{"n_layer": 10, "d_model": 576, "n_head": 6, "n_kv_head": 6, "head_dim": 96, "norm": "rmsnorm", "norm_place": "peri", "norm_eps": 1e-05, "positions": "rope", "parallel_block": false, "init_std_qkv": 0.019, "init_std_o": 0.00424, "beta1": 0.9, "weight_decay": 0.54}
MLP neurons of a small language model. Each row is named by its layer, matrix (down: output weights) and neuron, and shows model dimensions 48-175. Each number is 128 + 24 x the weight over its row's rms, rounded and kept within 0 to 255. Numbers have three digits each. A neuron's up and down rows have the sign that makes its largest values positive.
After each neuron's rows, "raises" lists the tokens whose logits its output raises most directly, leaving later layers aside.

L7.down106:134110116118124111144120089134154087133152151098148109123143119139143159125142144101096126111208111073144122117116122082102096175112148106126118129141161121149138125129163064133098121104155147164126127144125148126090125083107081143149121124106098138108112172126144119122130143142155111138103113102158145141114134143127108119180121136102149105132111111162115152064128126092109157115132
raises: "ition", "m", "itions", "gress", "itive"

L7.down1095:123142091102176156090135094138142129151139111131129162112153124141122144143070129142136115096140120159128116105114142096105132067144112124123142136150116152135128132189122134191175113155125160127131174104109129134102128096078153154127115137123161134153099137128101126131147091141132124135110120168133130099119058164174168127100121156124153114113153152146151157093116098132122134108099
raises: "Le", "===", "==", "Following", "The"

L3.down437:127160121153137120116161096158067102129171142138108110133104111156120109131096113152123147146096097138120109159140107143077086117132104122125084103103142119156120097128148160132143126149135129172117124158148104136151096166128057109088093146128168112119174119112092158137104087132138069113129174082134135124103110154140127147154129124133145146133164139149146071089110130132117123105153
raises: "he", "que", "co", "ca", "wer"

L6.down1171:114134158143129148134082059143109105130150114110079129095139127141143135131113108112175142121131140101121099056138104096115124095146130121101143143102120141119148125115110109096127128153154130152153048116150160144148156159136100146130130141119151166136086144128136120122106099128127103177126164106107114165089112109182154177097130144144139150129153116115151126166063131129124132116121
raises: " \"", " '", " The", " “", " the"

L7.down1052:188155102147132154145132157145152116121107142154109103107103140074146146090119144152111115097125129091137155133117123106121129161139086162127117104121123149161114130129170136158143103116125150084117080163156124107136151112140164122135123121138145108108133145176129137102113130155167127136146114124165087122130097124169110117109161120123100122133117157118132132099142156126145101122151
raises: " winning", " playing", " serving", " leaving", " living"

L7.down245:114127134113140117144129150112148191130135093158103126162090150121140119106105137078121115134140195096120106143103127127117144175130162118132160110126138130140156095150119133131132129138152139160144000096116148117099134118147138118200112161109138110095172123120121114108162119126137122135142141085152116141153129146139181117131137156097077153130115129124147139151123150149110083140137
raises: " ", "о", "и", " (", "-"

L7.down1088:135136170116191116133116120145131096120095113144109125141120127125121136114120138147122123133152135131111144147080143119185093132162136092092173110099113120109123102138108131087155095103133149143110050079116107140143120162122128107145104139122162129118124144144106118175177118133136091131100155125099129096120144127188142127115072172111154149149141106184124129109094136089106106122137
raises: " are", " were", " include", " have", " remain"

L7.down162:104116178115106171142109126132098136107076157115119157124077103113150114107190130137134144116154172113107125131151138120122114125118132155154165127113129089139153112138138121137100080138125109150154070143091126107123165195143104150119074144110086194182084140164112138135173110140144141116108093102131130111185118091125076111129134135133142128126098151164133100107133139144149132166128
raises: "ine", ":", "/", "ines", " of"